{"num_hidden_layers": 8, "hidden_size": 704, "num_attention_heads": 11, "num_key_value_heads": 1, "head_dim": 64, "intermediate_size": 2112, "vocab_size": 8192, "hidden_act": "gelu", "norm": "layernorm", "norm_place": "pre", "norm_eps": 1e-05, "positions": "rope", "rope_theta": 10000.0, "rope_fraction": 1.0, "qk_norm": false, "attn_scale": 0.125, "bias": "qkv", "tie_word_embeddings": true, "parallel_block": true, "init": "normal", "init_std_qkv": 0.0188, "init_std_o": 0.0, "init_std_up": 0.0188, "init_std_down": 0.0, "optimizer": "cautious_adamw", "learning_rate": 0.000437, "beta1": 0.95, "beta2": 0.95, "weight_decay": 0.35, "lr_head": 0.00567, "warmup_steps": 294, "schedule": "wsd", "decay_fraction": 0.333, "decay_shape": "linear", "final_lr_fraction": 0.1, "batch_tokens": [32768, 65536, 98304], "max_seq_len": 1024, "doc_mask": true, "train_tokens": 651200000, "max_steps": 10289, "dataset": "wikipedia_en"}
MLP neurons of a small language model. Each row is named by its layer, matrix (up: input weights) and neuron, and shows model dimensions 266-361. Each number is 128 + 24 x the weight over its row's rms, rounded and kept within 0 to 255.
A block is one neuron, or neurons of one layer that tend to fire together. After each block is what it responds to, as a language model described it from the Wikipedia text at the highest values.

L5.up47 [123 125 158 103 164 106 150 117 123 105 111  93 138 145 153 140 109 129  80 140 132 138  96 176 136 130 132 139 129 138 122  92  93 117 166 155 137 147  85 140 135 127 106 104 117 136 116 140 144  70  96 132  82 158 130 142 137 111 156 122 115 108 148 145 120 152 162 104 139 113 147 124 142 133 133 121 135  91 133 123 135 141 163 143 135 106 103  54 159 101 115 160 167 113 148 108]
L5.up199 [151 132  91 159 122 119 136 154 133 151  88 109 172  95 134 140 149 148 121 139 101 146  90 123  90  96 104  83 144 126 168 132 121 123 151 162 142 125 127 142 168 114 126 147 111 142 125 143 152 134 146 100 112 131 141 160 109 159 141 119 121 145 140 137 118 156 154 109 150 137 120 136 115 134 121  86 128 119 109 121 112 122 118 139 121 127  78 103 152  63 143  78 158 129 168  84]
L5.up378 [131 122 115 141 124 146 180 118 146 109 109 110 156  77 136 128 105 124 115 104 126 105 149 116 135 137 123  97 192 116  96 173 105 122 143 114 158 132 126 133 155 138 119 133  81  91 144 121 115 115 149 121 124 118 121 117 101  87 135 113 124 104 126 112 122 122 113  99 129 106 148 174 120 133 103 161 143 148 174  93 129 142 179 170 102 109  79 102 126 125 105 123 158 101 143 129]
L5.up485 [141 116 112 116 133 117  90 125 112  91 157 103 137  88 136 119 138 136 100 121 108 122  81 140 135  95 166 104 142 114 119 133 142  98 117 131 143 126 106 153 152 118 166 122 120 156 133 171 120  92 134 129  92  98 180 127 143 114 130 112 122  37 117 112 115 186 150 129 134 136 119 145 121 118 145 154  62 180 133 134 128 135 148 127 132 113 105  68 125 151 125  79 111 111 160 140]
L5.up516 [ 77 119  88 148  89 137 128  94 113 117  80 131 128 125 204 143 123 118 121 115 108 110 111  97 139 143 132 115 166 140 101 112 104 169 146 136 110 104 118 130 121 181 105 146 140 133  85 139 135 101 154 116  97  96 107 174 116 136 154 108 143 132 106 110 113 198 158 116 121 136 135 177 102 130 141 109 122 127 127 115  91 103 149 121 118 122 164 104 124 143 152 133 152 148 172 101]
L5.up699 [166 134 147 131 115 128 160  81 153 129 106 137 119 118 140 148 124 138 142 118 117 131  95 177  91 132 133 119 110 122 122  62 161 145 160  94 138 141 105 134 128 146 170 123 102  92  90 144 154 135 109 106 140 162 121 158 125 128 121  81 119 124 144 132 142 118 117 144 143 121 159 145 124 155 123 128 144 143  74 114  85 151 111 141 135 110 142 100 162 134 152 170 122  98 128 147]
L5.up941 [144 131 148 110 147 146 116 124 116 145 123 107 121 104 127 119 161 143  85 107  91 106  92 125 134 170 111 123 147  99 119 134 118 115 141 119 146 110 164 135 117 134 148 139 106  79  78 148 128 124 125 119 121 128 113 102 119 122 105 104  73 128 150 121 169 152 109 126 113 175  91 160 118  99 147 151 136 103 141 169 159 120 140 146 140 146 115 121 112  95 187 124 127 147 138 119]
L5.up1625 [129  88 123 133 141 141 117 104 114 161  96 148 110 121 110 125 119 114  81 150 134 137 133 110 129 101 134 119 172 148 141 107 117 140 108 105 174 132 117 127 101 144 145 160 134 110 140  94  98 157  91 105 141 127 147 124 153 107  93  92 137 154 134  78 133 168  92 107 117 147 154 112  87 115 179 148  94 109 116 139 112 140 140 123 167  84 109 115 147 139 119 153 120 145 130 166]
Prepositions before named entities. Mostly prepositions (on, in, of, for) right before a named chart, register, date or place, as in peaked at number 82 on, a village in, died on; also header and table words.

L2.up1030 [124  86 123 146 105 123 146  94 160 144 138 134  88 120 181 116 131 120 135 118 118 142 147 145 117 161 166 114 107 150 124  55 148 135 116 134 179  99 145  89 147 169 116 158 121 161 111 108 106 189 126 133 125 145 154 192 150  82 110 106 119 104 135  98 132 136 132 112 132 138 119 124  84 149 133 122 111  71 152 161 149 134 131 147 150 104 131 121 116 109 134 155 151 174  97  94]
L2.up1707 [110 131 156 133 124 111 179 122 152 124 110  83 113 130 161 133 106 117 112 105  92 161 129 115 124 156 171 116 107 172 113 117 124 158 148 165 142 127 109 149 164 103 132 127 100 166 113 151 152 168 132 136 100 135 150 155 153 118 128 116 109 109 138 112 131 133 150 149 118 140 130 108  83 128  97 127 129  60  87 151 155 139 138 144 196 118 116 142 140 138 107 164 152 161 121  71]
Digit zero in tables. The digit 0 as a number or leading digit in table cells and stats, e.g. 0.65%, 04 Dec, 0:32, plus scattered mid-word pieces.

L2.up306 [132 136 110 116 128  99 142 120 138 144 174 155 172 129 132 101 135 129 110 135 147 139 133 146 108 111 146 123 172 133 133 163 128 157 137 131  78 136 135  91  84 121 113 141 157 119 116 147 126  91 118 137 143 166 125 109 132 100  94 100 131 131 125 122 142 131 134 145 118 140 128  77 136 105 169 140 120 133 132 148 143 169 156 113 169 109 132 118 124 138 125  59 149 133 126 143]
L2.up945 [152 123 104  98 112 136 121  84 114 140 127 149 151 107 115 104 114  67 135  96 100 116 104 148 156  95 136  88 127 125 120 117 123 145 124 136 103 139 165 146 132 110 100 136 154 106 112 141  97 101 107 145 115  98  91 136  96  94  89 109 106 112 141 143 179 113 151 130 151 134 150 110 157 115 186 143 141 116  93 143 132 119 111 121 130 142  92 108 180  95 147 146 194 122 119 136]
Year decade digit. The third digit of four-digit years, usually 1 or 2 after "20" or "19" (20'2'4, 19'1'8), in dates, tables and career text.

L3.up396 [184  90  84 111 103 133 144 127 157 165 149 124 106 125 146 126 128 140 140 109 107 129 118 161 126 151 133 114 172 110 119 147 119 130 135  85 131 135  94  94 129 111  87 177 115 128 111 110 103 121 144 110 126 102 150  98 156 188 154 136 141 147  87 124 132 146 139  97 134 113 127 145  85 164  76  95 144 153 102 168 109 126 113 103 155  90 121 155 131 121 134 137 165 127 104 124]
L3.up1125 [149 124 110 154 163 124 169  91 134 120 112 148 101 144 170 154 144 130 146 142 108 112 116 103 118 106 134 117 136 136 113 108 122 152 119 153 122 152 106 111 134 119 118 135 182 118 137 178 105 109  97 151 133 100 113 156 139 107 120 102 122 159 105 106 136 153 124 141 144 127 117 104  82 121  83 120 111 106  97 148 114  92  96 151 126  93 173 158 174 148 140 115 142 129 165  73]
L3.up1657 [133 116 146 128 113 137 194 158 115 133 185 150 122 131 122 180 125 104 160 124 129 124 104 145 165 164 125 126 131 109 132 107 161 147 129 145  99 148 134 129 120 112 130 212  86 135 131 152 114 120 117 119 144 128 138 152 130 130 122 138 178 155  35  75 123 141 124 127 128 160 113 104  81 129  78 122 126  78 143 107 113  85 126 156 104 112 150 132 158 114 112 162 111 155 184  75]
L3.up1954 [133 134  94 163 143 110 128 138 121 102 163 125 126 114 130 144 148 128  76 118  96 135 113  87 116 108 151 118 126 107 146 108 140 186 127 117 174 143 103 139 159 162 150 129 135  99 125 138 125  96  60 108 125 147 130 128 109 114 137 118 150 148 155 117 166 137 121 127 146 144 143 125 110  94 150 133 145 119 148 131 169 125 129 112 177 129 151 123 105 150 113 142 122 173 106 111]
Word-initial subword fragments. Opening pieces of words split into several tokens, especially "al" (et al, algebras, alpha, altitude, aldehydes, al-Assad), also er, ra, Pro, Mid.

L5.up426 [136  89 124 146 190 126 134 116  76 138 124 112 165 112 111 135 120 128 126 131 132 118 109 141 146  88 130 119 140 157  76 124 117 118  95 123 152 140 118 148 113 140 102 121 150 102 126 151 145 161 130 104 124 136 126 141 127 111 121 107 165 109  75 129 134 154 163 122 100 130 105  94 118 128  95  93 147 123 109 117 176 166 119 136 124 123 128 123 139 132 107 142 143 195 129  95]
L5.up448 [123  91 124 180 179  95 149 105 147 114 139 140 151 113 136 101 138 154 118 161 136 157 121 140 159 130 153 173 118 107 102 112 119 140 126 115 142 144 126 117 109 143 101 162 137 117 133 156 110  85 116 136 149 101 106 100 134  83 120 115 141 122 107 126  91 128 153 103  89 193 109 129 156 117 174 113 142 138  81  98 143  94 128 113 109  88 134 140 148 132 128 134 159 152 123  74]
L5.up873 [120 103 164 118 140 139 131 117 132 147 129  91 115  92 162 157 105 147 131 111  88 131 130 125 108 157  92 145 138  90 107 131 139 153 139  79 133 132 168 125  84 135 141 175 131 119 134 134  96 145 114 150 123 187 151 160 136  95 170 107 157 123 128 155 160 128  81 120  79 158  98 121 112 108 140  90 130 115 147  98 148 127 113 138 133  97 152 112 138 103 159 175 148 107 144 132]
L5.up1058 [136 110 162 168 135 116 122  71 133 158 112  89 132 101 130 137 144 102 117 114 128 123 156 156 138  84 122 144 124 130 136 122 127 134 129  84 108 134 144 159 175 149 122 187 120 157 119 137  69  86 122 136 120 116 138 146 164 137 115 110 157 140 122 145 130 146  88 130 135 107 132 155 130 101 123 155 124 164 132 128 133 133 140 117 138  90 135  96 145 142 129 151 142 148 103 144]
L5.up1188 [106 130 131 183 116 125 156 160 181 100 140 119  88 124 135 143  91 147  94 132 124 123 151 151 151 120 130 166 115 116 106 117 117 147 126 118 158 130 109 135 155 121 141 140 136 162 136 147 125 109 105 162 166 171 168 117 147 114 153  90 108 138 130 128 159 187 131 100 147  91  95  98 130 127  89 116 106 127 129 163 160 135 111 124 150 118 175 121 142 147 136 107 143 172  98 145]
L5.up1387 [124 108  88 149 111 117 132 141 134 171  99  82 128  92  91 126 124  99 135 112 168 143 102 134 154 128 123 167 126 157 122 103 155 102 175 173 158 129 123  88 100 108 152 146 126 115 144 121 133 128 158 151 131  86 128 141 168 126  97 114 185 138  59  93 152 173 106 120 136 119 131 107 104 162 124 162 108 117  97 101 118 142 160 172 138 113  85  95 158  57 149 143 138 117  78  87]
L5.up1727 [151 112 124 158 127 128 144 155 167 122 164  98 167  97 151 184  71 146 110 129 145 158 109 129 118 117 134 138 115 132 127 102 129 145 151 147 149 114 120 141  99 168  90 111 108 151 125 122 125  59 139 170 110 153 162 120 131 117  95  97 104  77 109 156 132 119 101 143 131 109 111  97 137 137 116 133  59 120  76 118 148 121 110 145 115 113 147 119  97 130 125 157 141 136 139 111]
L5.up2010 [142  84 103 139 155 112 110 154 107 148 148 138 135 114 132 120 113 119 149 177 134 139 165 167 102 144 162 160 121 122 110 127 109 115 142 165 114 142 113 145 112 149 128 154 146 133 123 173 138 125 104 135 152 116 118 139  95 133 135 141 177 149  87 132 137 118 139 166  88 195 143 117 185 109 147 134  87 136 111 135 144 154 142  95 123 152 108 132 135  78 151 115 143 155  96 112]
Word-initial verb pieces. First pieces of words, mostly verbs right after a subject or clause start, e.g. s(noops), gre(et), comp(ares), and reporting verbs like said or saying, plus zeros in sports tables.

L5.up163 [194 120  57 175 184 111 165 111 122 107  82 123 124  80 104 108 129 132 131  90 193 164 103 120  91 109 101 135 131 118 141 118 142 129  94  97 141 137 116 127  97 146 143 119 147 100 117 147 105 144 120 116 114  92 129 131 161  92 139  96 207 108 118 118  97 156 126 123 115  95 118 130 107 120 141 139 133 119 166 155  90 119  80  80 155  82 106 140 137 124 131 126 109 144 143  82]
L5.up179 [148  84 128 126 125 124 154 130 142  97 146 170 147 150 120 121 131 144 141  98 139 157 163 174  99 125 122 119 186 155 117 104 108  81 134 153 100 108 104 112 104 130 143 120 166 138 132  95 152 167 112 125 123 156 145 115 162 114  92 123 107 115 134 127 103 135 133 113 170 125 140 129 113 147 168 109 112 125 117 169 146 133 112 134 125 134 124 152 160  97 105 126 127 114 107 147]
L5.up272 [105 106 136 129 125 167 130 125  58 118 144 116 126 104 135 134 126 131 139 118 142 121  98 154 150 160 186 145 112  88 124  85 119 109 146  61 128 141 130 111 163 153 149 123 158 100 131 132  95 134 127 127 111 144 154 117  97 106 138 121 126 108 138 119 131 140 146 115 133 165 121 181  98 117 116 160 158  82 139 170 123 101 108 158 122 119 114 121 148 132 121 134 107 156 110 145]
L5.up421 [164  80 104 111 122 124 167 126 122 108 117 167 119  98 123 135 129 173 124 121 114 104 131 148 135 147 119 163 104 162 145 126 134 113 104 118 128 103 103 167 152 111 151 133 127 111  80 104 127 155 142 134 162 165 142 133  96 101 110 106 103 140 106  87 102 128  94  92 146 109 152 147 115 152  90 138 117 124  97 108 122 125 174 130 143 122 100  99 114 114 119 102 105 169 106 128]
L5.up766 [125  85 118 185 113 106 137  69  98 181  90 129 157 123 117 128 156  97 104  73 137 171 119  84 123 148 187 127 146 151 132 103 150 156 137 111 169 153  98 123  84 115 117 124 140 145 130 134 158  84 153  97 127 145 117 116 157 121 126 110 146 126 105 138 108 124 122 117 109 111  96 137  94 151 113 128 104  96  90 122 120 127 149 119 110 119 127 156 130  19 130  84 135 150 106 127]
L5.up1884 [168  75 152 149  90 108 190 109 132 123 127 139 132 157 178 123  98 152 152 121 158 148 168 105 123 121 185 147 121 187 168 138 130 146 167 101 163 101 136 101 132 125 139 138 141 121 113 206 146 154 147 140 112 138 161 134 134  95 108 103 115 131 136  94 122 106 104 125 103  96 132 103 169  94 101 132 149 146  80 113 102 113 142 129 179 107  99 105  98 116 144  94 111 175 152 101]
L5.up1945 [125  96 148 140 142 142 165 152 132 146 126 110 110  80 105  89 112 103 136 116 150 154 138 118 163 136 149 106 161 112 145 136 150  92  79  97 140 181 151 152  98 123 111 109 154 149 144 118 101 132 136 140 152 108 132 150 144 179 137 120 122  97 121 126 101  74  74 105  68 131 132  97 158 130 152  87 108  97 107 109 104 130 166 111 141 120 110 131 160 143 115 112 103 106 148  63]
L5.up2091 [156  99 144 107 142 122 149 115 180 165  79 144 153 119 122 141 116  98 127 109 173 119 113 107 113 110 150 107 176 131 146  84 127 117 127 107 129 172 163 129 132 153  97 159 191 151 126 119 144 154 122 150 118 119 144 125 167 118 113 103 123 149  67  88 131 120 129 123 101 105 130 152  99 150  93 107 145 112  95 158 110 134 133 109 132  37 117 111 183  99 122 135 148 130 134 100]
Word-initial subword fragments. First piece of a word split into subword tokens, often after a space or number, such as ca in casualties/cavalry, fla in flaky, cu in cu in.

L2.up907 [103 141 159 112 139 122 133  88 117 120 158 111 125 114 113 133  99 108 132 107 100 139 117 132 141 121 158 154 132 102 148 154 142  96 125 147 129 114  94 113 144 112 150 123 112 104 106 162 134 132  98 123 132 132 138 132  93 130 142  87 125 137  90 162 134 145 143 101 104 126 167 182  98 155 126 150 132 125 120 128 102 146 109  96 119 125 110 101 141 134 131 124 118 171 141 103]
L2.up1258 [112 103 131 128 178 111 102  98 132 112 146 128 171  90 148 158  94 103 135 126 111 137 131 126 103 115 109 124 125  95 125 147 150 145 140 126 162 120 141 110 127 127 143 101 137 157 121 127 128 118  79 146 134 143 131 145 140  90 109 106 142 120 110 108 142 216 109 140 131 124 141 158 118 146 131 130 121 119  94 163 180 138 137 127 182 128 100  72 136 132 138 113 148 139 127 122]
"On" token and fragments. Fires on "on"/"On" as a preposition before dates or the (On 23 April, on lap 89), inside words (Onitsha, onset), plus colons after list field labels.

L3.up364 [133 151 137 163 145  79 131 136 123 135 114 112 128 121 140 145 138 112 176 123  82 107 104 129 131 100 153 109  80 139 159 118  95 128 138  86 140 135 163 143 110 144 134 119 139 149 171 104  99 108 102 129  84  69 135 148 112 109 119 113 173 124 115 151 123 123 133 154 178 115 115 150 115 152 129 176 114 123  71 146 122 134 130 102 113  99 108 104 133 144 154 161 104 122 127 121]
L3.up443 [101  98 131 162 100  95 107 131 153 120 142 126  99  89 185  80 154  82 132 146 124 126 132 118 139 138 141 149 128 142 118 125 119 120  83 133 130 112 142 170 106 108  78  83 133 146 146 181 108 104 118 138 175 100 140 118 130 163  91 124 118 164 106 124 149 120 119 152 118 144 112 152 129 148 153 136 105 122 101 158 150 124 153  72 121 121 136 143 123 145  98 120 142 158  98 127]
L3.up756 [176 117 164 147 149 152 139 127 156 146 116 161 152 101 123  88 133  97 121 157 127 129 104 138 136  95 112 163 152 111 133 131 162  93 118 166  99 120 178  91 132 161 161  96 160 112  78 109  91 164  86 133 137 102 141 101 112 126 130 118  99 148 144 131 106  95 124  87 172 135 134 158  90  99 143 199 150 137 101 125 113 132 165  93 125 113 112 126 131 149 137 142 147 165 111 102]
L3.up1638 [131 109 140 215 171 129 127 127 111 121 110 110  68 105 123 110 161  97 133 120 126 165 140 126  91 118 129 139 158 125 108 134 125 137 101  69 120 113 140 139 146 142 108 142 147 172 119 145 109 104  69 151 121 126 151 160 147 126 134 142 126 117 110 177 120 105  96 102 129 143 102 101 145 159 137 149 157 149 113 115 131 130 146 125 124  53 131 114 147 150 131 121 113 142 118  93]
Temporal and discourse adverbials. Words completing time or sequence adverbials, mostly "time" in "at this time" or "at that time", plus also, then, later, soon, usually, subsequently.

L5.up33 [159  94 151 146 111 129 145  90 148 143 162 137 143 126 151 108 130 117 144 108 178 154 147 155 123 179 156 144 163 114 139 131 114 126 120 115 158 113 187  87 104 120 137 151 131 101 136 181 101 148 107 117 177 114 163 135 145 137  73 104  91 117 119 129 148 116 114 137 145 137 123 127  88 116 108 105 182 137 129  97 133 133 103 132 118  85  88 142 147 124 166 163 134 128 114 118]
L5.up225 [158 135 134 142 172  72 113 148 127 121 142 113 126 171  99 138 161 134 140 160  91 163 120 182 133 147 120 141 116 116  99 159 120 158 154 110 116 132 135 117 154 144 113 119 135 132 119 129 119 132  93 133 142  98 129 124  64  78 122 127 117 142  87 149 131 119 144  86 162 120 120 127 142 125 128 117 138 131  81 141 138 137 102 115 157 107  88 101 170 143 104 170 135 166  84  66]
L5.up1263 [120 113 112 135 130 144 131  91 106 121 119 140 147 140 192 195 115 117 133 116 124 130 139 153 152 141 171 163 127 109 125 161 123 158 159 106 171 163 131 133 113 133 151 114 135  88 106 105 143 118  83 103  88  82 146 112 111  91 126 121  89 179  83 118 152 129 141 143 153 149  81 168  84 134 145 159 113 112 130 105 124 151 110 102 118 115 126 127 199 145 122 140 147 161 138 124]
L5.up1270 [152 109 126 187 177 146 172 131 128 105 151 120 137 119 140 124 115 129 116 125 106 156 148 172 170 123 114 158 147 105 147 139 105 129 156 138 121 154 118 143 133 125 129 179 110 107 148 127 133 109 111 126 129 125 152 124 141 117 135 110 123 193 132 126 141 111  89 114 154 145 137 175 151  90 101 122 133  93 133 159 154 106 103 114 142 103 103 108 150 151 114 128 162 172  84  79]
L5.up1519 [110 108 114 147 118 155 175 146 108  95 126 106 124 180 171 113 121 127 103  73 135 123 134 170 138 116 122 141 154 128  62 136 100 165 149  96 132 140 106 140 104 148 157 129 105 100 123 140 129 124 135 119 137 114 130 135 122  87 149 109 106 105 117 132 123 125 164 132 166 115 169 132  96 119 107 161 177 145 109 120 134 134 164 134 140 142 125 126 178 114 163 155 150 127 130 133]
L5.up1616 [126 101  96 168 127 107 133 101 124 114 102 129 140  89 124 105 150 104 120 169  95 162  85 113 146 158 138 147 122 128 152  89 123 176 115 117 121  85 142 164 140  91  96 134 138 187 117  78 155 124 111  96 122 152  83 105 134 117  85 128 121 140 116  97 132 143 124 130 109 123 127 115 155 124 160 126  91 102 124 112 109 123 130  67 151 113 135 141  97 124 109 163 105 154 131 117]
L5.up1714 [110 125 107 103 124 101 157 134  87 111 157 130 177 131 201 179 154 114 123 112 121 128 145 149 140  99 168 141 173  95 126 131 120 131 125 158 108 149 121  60 119 151 142 143  92 114 116 142 132  72 139 133 136 123 109 141 151 108 153 128 113 126 117 129 146 139 149 167 142 141  89 144  94 152 138 125 162 111 128 109 145 133 148  84 145 117 159 104 146 138  99 122 187 140 107  84]
L5.up1924 [121 110  81 108 104 131 136 147 108 105  86 136 161 132 109 142 145 118  59 146  81 122  73 126  88 119 100 133 129  85 120 117 166 130 113 106 151 118 155 168 174 155 138 146 111 117 105 100 112  96 139  72 117  89 117 133 154 143 144  62 109 119 139 121 117 125 149 147 169 112 117 124 162 127 132 159 131 123 101 109 153 106 103 118 157  96 112 149 113  95 147  89 107 111 121  80]
Year digits and discourse adverbials. Fires on the third digit of years (20'2'5, 17'0'0s) and inside sentence-level adverbials or connectives such as similarly, however, furthermore, later.

L2.up150 [114 104 122 174  82  84  87  97 109 152 135  99  98 123 133 144 145 134 139 135 140 142 130 159 140 106 145 128 150  84 138 107 144 130 137 115 126 149 122 133 135  81 158 112 120 137  98  91  92 135 161 123  85 112 128 107 115 152 166 124 145  85 104 105  89 145 166  90 163 155 138 177  96 141 142 148 171  96  94 108  83 138 109 121 172 106 121 117 151 101 127 123 140 135 155 134]
L2.up2069 [154 126 142 113 103 138 112 138  83 157 187 123 145  95 163 171 129 140 124 154 129 131 120 199 164 140 132 131 147 125  85 108 147 160 152 137 149 114 155  82 113 136 119  86 144 149 137 167  81 107 141 138  98 122 152 126 102 139 138 137 112 132  71 119 139 126 149  89 152 140 154 164  77 117  93 117 139  96 144 119 129 138 142 163 183  92 139 129 161 180 115 137 194 166  96 126]
Word-start fragments. Opening sub-word piece of a longer word still being spelled out, often in chemistry or biology text, e.g. de(hydrogenase), organ(ic), h(ν), plus the word bond.

L3.up119 [137 114 156 125 123 147 150 131 105 110 102  98 147  92 151 150 106 144 151  93  79 125 124  97 158  87 131 146  95 118  94 139 135 127 130 132 174  97 132 112 148 138 153 132 179  99 132  89 142 117 110 117 140  83 156 116 161 200  91 125 181 144 116 136 179 138  83 124 125 100  98 136 122 168 106 112 108 118 105 144 111 154 123 106 119  93 108  93 163 181 156 137 134 110  89 136]
L3.up522 [ 95 142 129 104 144 135 129 132 151 121 112 126 155  86 127 139  93 119 140 134 110 131 122 165  97 112 147 138 135 115 127 170 143 118 141 108 192 114 100 139 142 136 176 104 140 139 108 126 146 158 111  88 135 102 147 115 140 193 155 105 142 142 119 119 109 146 118 107 114  79 104 115 155 158  98 125 158  93 124 155 132 182 138  91 129 127 110 118 139 151 137 132  93 145 135 109]
L3.up1361 [123 138 120 103 146 101 102 155 161 134 118 150 136  89 144 153 107 145 181 118 130 144 177 158 178 125 157 184 129 111 177 143 178  82 185 140 134 185 127 132 153  77  93 118 147 134 136 151 111 149 134 165 155 134 138 124  78 101  96 122 114 168 130  76 102 116 131 112 132 134 145 125 116  73 113 151 147  75 118 153 149 118 147  97 147 147  83  87 107 101 115 133 139 139 140 133]
L3.up1501 [131 144 138  84 151 120 123 126 169 169  74 116 126  92 124 108 160 121  99 139 151 164 117  97  88 103 112 175 152 132 113 142 162 151 131 130 113 156 139 141 122  93 137 162 165 119 129 107  92 127 130 121 138 144 115 118 103 140 138 119 142 147 131 114 150 119 127 144 137 135 130 121 115 141  97 126 133 104  77 111 140 117 135 117 164 163 123 130 167 128 122 117 144 149 151 156]
Preposition "on". Mostly the word "on" or "On", especially a sentence-initial On before dates (On 20 July, sank on 5 May), plus scattered word-final fragments (Che-n, Ha-q).

L3.up474 [155 119 135 131 140 144 130 166 162 107 149  96 119 112 142 176 118 130 107 157 173 139 162 142 144 130 147 127 115 112 122 137 105  99 126 102 112 143 115 116 113 118 135 113 137 174 130 130  91 118 148  96  86 109 152 186 145 114 142 101 154 110 125 146  98 119 103 129 159  97 115 140 134 120 110 110 131 128 133 154 125 114 119  97 141  95 120 135 126 113 135 134 128 125 120 135]
L3.up1004 [115  91  74 126 160 102 177 107 138 118 142 107 116 116 150 142 167 137  84 171 128 132 147 138 136 100 139 132 143  91 129 128 147 118 125 133 168 135 126 132 137  92 121 166  90 116 115 134 125  97 130 128 143  90 147 122 125 165 138 109 214 131 138 137 126 161 127 132 143 151 133 159 123  70 144 123 156 135 138 138 126 121 166 109 147 106 119 112 142 124 108  95 122 181 120  94]
L3.up1566 [117 127 133 127 174 132 138 141 109 105 118  98  94  89 154 123 175 113  99 173 113 114 107 152 120  84 162 181 152  92 126 123 148 126 167 124 162  97 113 141  98  86  89 116 138 150 155 158 109  92 112 130 113 122 132 129 122 137 130 131 193 110  62 163 139 127 104 117 132 147 130 127 108 134 158 181 139 136 156 118 108 133 145 140 157 120 162 122 145 120 129 144 152 179  69 121]
L3.up1801 [138 103 112  79 120  99  90 101 103 149 148 130  97  73 136 111 115 106 142 142 118 125 128 113 174 172 154 147 171 126  88 122 154 152 166 133 149 165  76 131 106 170 140 120 141 133 128 159 137 136 111 136 127 147 130  99 152 124 114 120 115 158  71 111 134 131  93 156 166 123 160 153 144 106 159 174 132 154 103 172 141 123 135 108 146 138 143 110 125 144 162 158 134 143  85 124]
Speech and reporting verbs. Verbs introducing what someone said or claimed, mostly critics in reviews: remark(s/ed), said, stating, saying, believes, suggest, revealed; weaker on scattered unrelated tokens.